Weights of a small GPT-style language model, trained from scratch on English Wikipedia: width 192.
MLP neurons of a small language model. Each row is named by its layer, matrix (down: output weights) and neuron, and shows model dimensions 48-143. Each number is 128 + 24 x the weight over its row's rms, rounded and kept within 0 to 255. Numbers have three digits each. A neuron's up and down rows have the sign that makes its largest values positive.
After each neuron's rows, "fires before" lists the tokens most often just after its 100 highest values on Wikipedia text that the model never trained on.

L7.down492:160124136131179092089137145093107141152110108114196156114126150151162126118121112161145129126118128130133101129151176125110168153129160154145149166166099169124175126131075147126082104136105151117114100123144113141135075101108150111130145103109088160144103184120155123149117197125123106133
fires before: "=", "\n", "\n\n", " the"

L6.down73:136155116112138107131134128113134103100114126145119075147120128173074113096125134107144146150138101153078117152177154124158176152100124112086115097134156121107135173140152130115105145133131102155073129151155120076169139123136140142152124101155121149107170134144145078169162137113134154145
fires before: "-", "\n", "l"

L6.down381:110150144122103107141128125114114133112109127133119131130143080138113085142168130096116102180125104135102097150140105100121109140089098107105147151136136155108109141157107148130106102140101073159140162137146109184139146138145111104125119151118092101129148158083148139187120184151086150141
fires before: ",", "\n", "s", "\n ", " round", "\n\n"

L6.down379:122109157112105096115151083095156100131136160139128060128170133119097142136159142079097124128114133120072130122133118131133153131143121110116145111129133147138160168125106110107144136121155129102124081083138137074083116109146101158138087129122110134168116118106135096106131145115163084153
fires before: " 0", " 1", "  ", "\n", " League", " —"

L8.down211:092101121156113129147158126146076096073160125146152076154094125131117150079130119115106115091085124119108152078128140109108123122132153148097124135136134111125148125137112130097119109155116116129066102140177101103081134121146094129103100071130154158131121168109173120131087143120167149139
fires before: "-", " of", " as"

L11.down80:127101183134125112098153152097158123155127085118105169142113117134127133105106079115111145132164103138110093143152126121117157082101184106148171106145144109141123137107158115139136118172161132092128139152118174148145132101146132163115111102100095153145107148157122128127148142155130082127
fires before: "\n", "\n\n"

L8.down364:140113154141150100101153158157102102146145127136094137111111116134125134148128104140096117101200100105113149141124131151097142150164144107147114111135099137142106144133128099149152130098111130088101134123069155126162161138169076124086155121132132159113105119117141101133120168154156147130
fires before: "=", "."

L6.down65:146093140094115099144161153153117071131122105129106071096146111131143123164084122145175109109109126171131121200110120135115124153132159084163167133147129115147103143139110123085168144132108133078129087169113157151167133114134155103106156124090153168139152130134155110103126153130119119099
fires before: "=", "\n\n", "s", " on"

L7.down440:151163161144149115132168134118133126084167096108067135097117139091136056143074068114110120151085106111110158165102138173128073139100108144132109111117117128141167102151129114158101077084153136152113146125126117109123109122136114146140119159126122102127066115107150103139136106152128141155
fires before: "-", ":"

L5.down292:133135161121091094101173121173150097148133115159114116128103109126130136154122130120114110160103138079106140124152162115138135123109140121075100151117115153122147113108142130135162129150152081139145082152197145128138166054175130160111146134116138113131113147122109114170116134137115114127
fires before: "-"

L4.down164:096126131110095141060130146112138128127119132142114109131155146110108137149105151104122118148118077136134126083117113134115084097160120159122135147116095113104132089109137128118158171153146121129128124133161134107091136122140124151114083157120119148148109070087085135143103081134177132147
fires before: " in", " as", " by", " on", " to", " at"

L4.down240:055140157144101119127133156124076143129141143129128123171158124123121187149124108105116103137119106131133100107125176142106141125173150158088129113110119157136155129138113130115138110160133138124156109140109109145079136155151119146097104149122119165150121098074134135127126164121160143094
fires before: " by", " in", " to", " as", " for", " on"

L9.down112:130126175136100101112148138093121125121163098145142155137070113098110122156116112122109122174106136126141123146100137143128130135094175147131104145114146110130156100105118129138143091139117125139170123157161140122111117123151092157107105179114181128117140132103119135139090164166098124146
fires before: "-", "\n"

L9.down76:131102119115138128111152162149114091139146140143115088181136109115145129141121121151135162081169115150189125122153126128072130176146164156152147136155090141112129107145096163124120092100143116169108140123127122134157134157132117161083211154148161093128132113096117107143175126134118144168
fires before: "=", "\n\n", "\n"

L8.down416:153120165137129124148139138064088117111153135122192147108131139127090122148117090138130143126088113098132102126130116170146139096113151161124136133128129110194140164104148091140136108134132131128120153129118107156138097135126128118126118153072166153112108119143122124102118181161165102124
fires before: "|", "-", "t", "ado"

L9.down125:172139098112136134157102100142164133073120153126143183156144127131138110130154162114132087130136137145122158111130101102091126133096084137126142120135115148131113123168163144110139143165084150143086122171163139071159099104131148089148108100157181122097154150144130140129146129121125125168
fires before: " |", " the", " League", "\n"

L8.down7:121131120132091134138092146152174132130132152116101140137161152117123115126096177168108159140177137114127145145089147101121123094126140139085126159146110118137161146112142113106101130132083067097145131067100155143116131117129128112147158148160134158139127143145115159143120159095128110129
fires before: "\n", " 0", " 2", " 1", "  "

L8.down57:126143117137124121163122183126158137136135119178163080120127175149129090156130149154107104086122144100113080150124173112151129073151126106070124121136163136113139113130148130119098145089153106168127108135092167137107108164174164159135149105124131148147144125138095122178103142097160114094
fires before: "="

L9.down211:148109146106126120078135145165133152132112096152148115140139142140172134181105116155109125106131137138144097112095151103100113096117144128123152142146146081152112144089132102101099113115142078150113117130114150154118110081078157162100135151123101176101112145154158143182106128100098104136
fires before: "=", "\n", "\n\n"

L7.down187:102162179110169119098084105136133132132137143145140122083129134128162113122132101155108142101149155112119093135106151150164076088136136079131169114115121148130099142110126125121128119151131093142143073111116128145153134122083113179135142124105068158134082159150163156109175162095106141135
fires before: "="

L4.down397:096055131116049154123155130106130141156129115142109132124083130107146082143095099104133130136076112126132101126130116139175142092090191151147113178138143132166117122126110103111116099112148127125135112115128101112133113114126118148117137140136177149113116140104146113159127139101132112125
fires before: "-", "\n"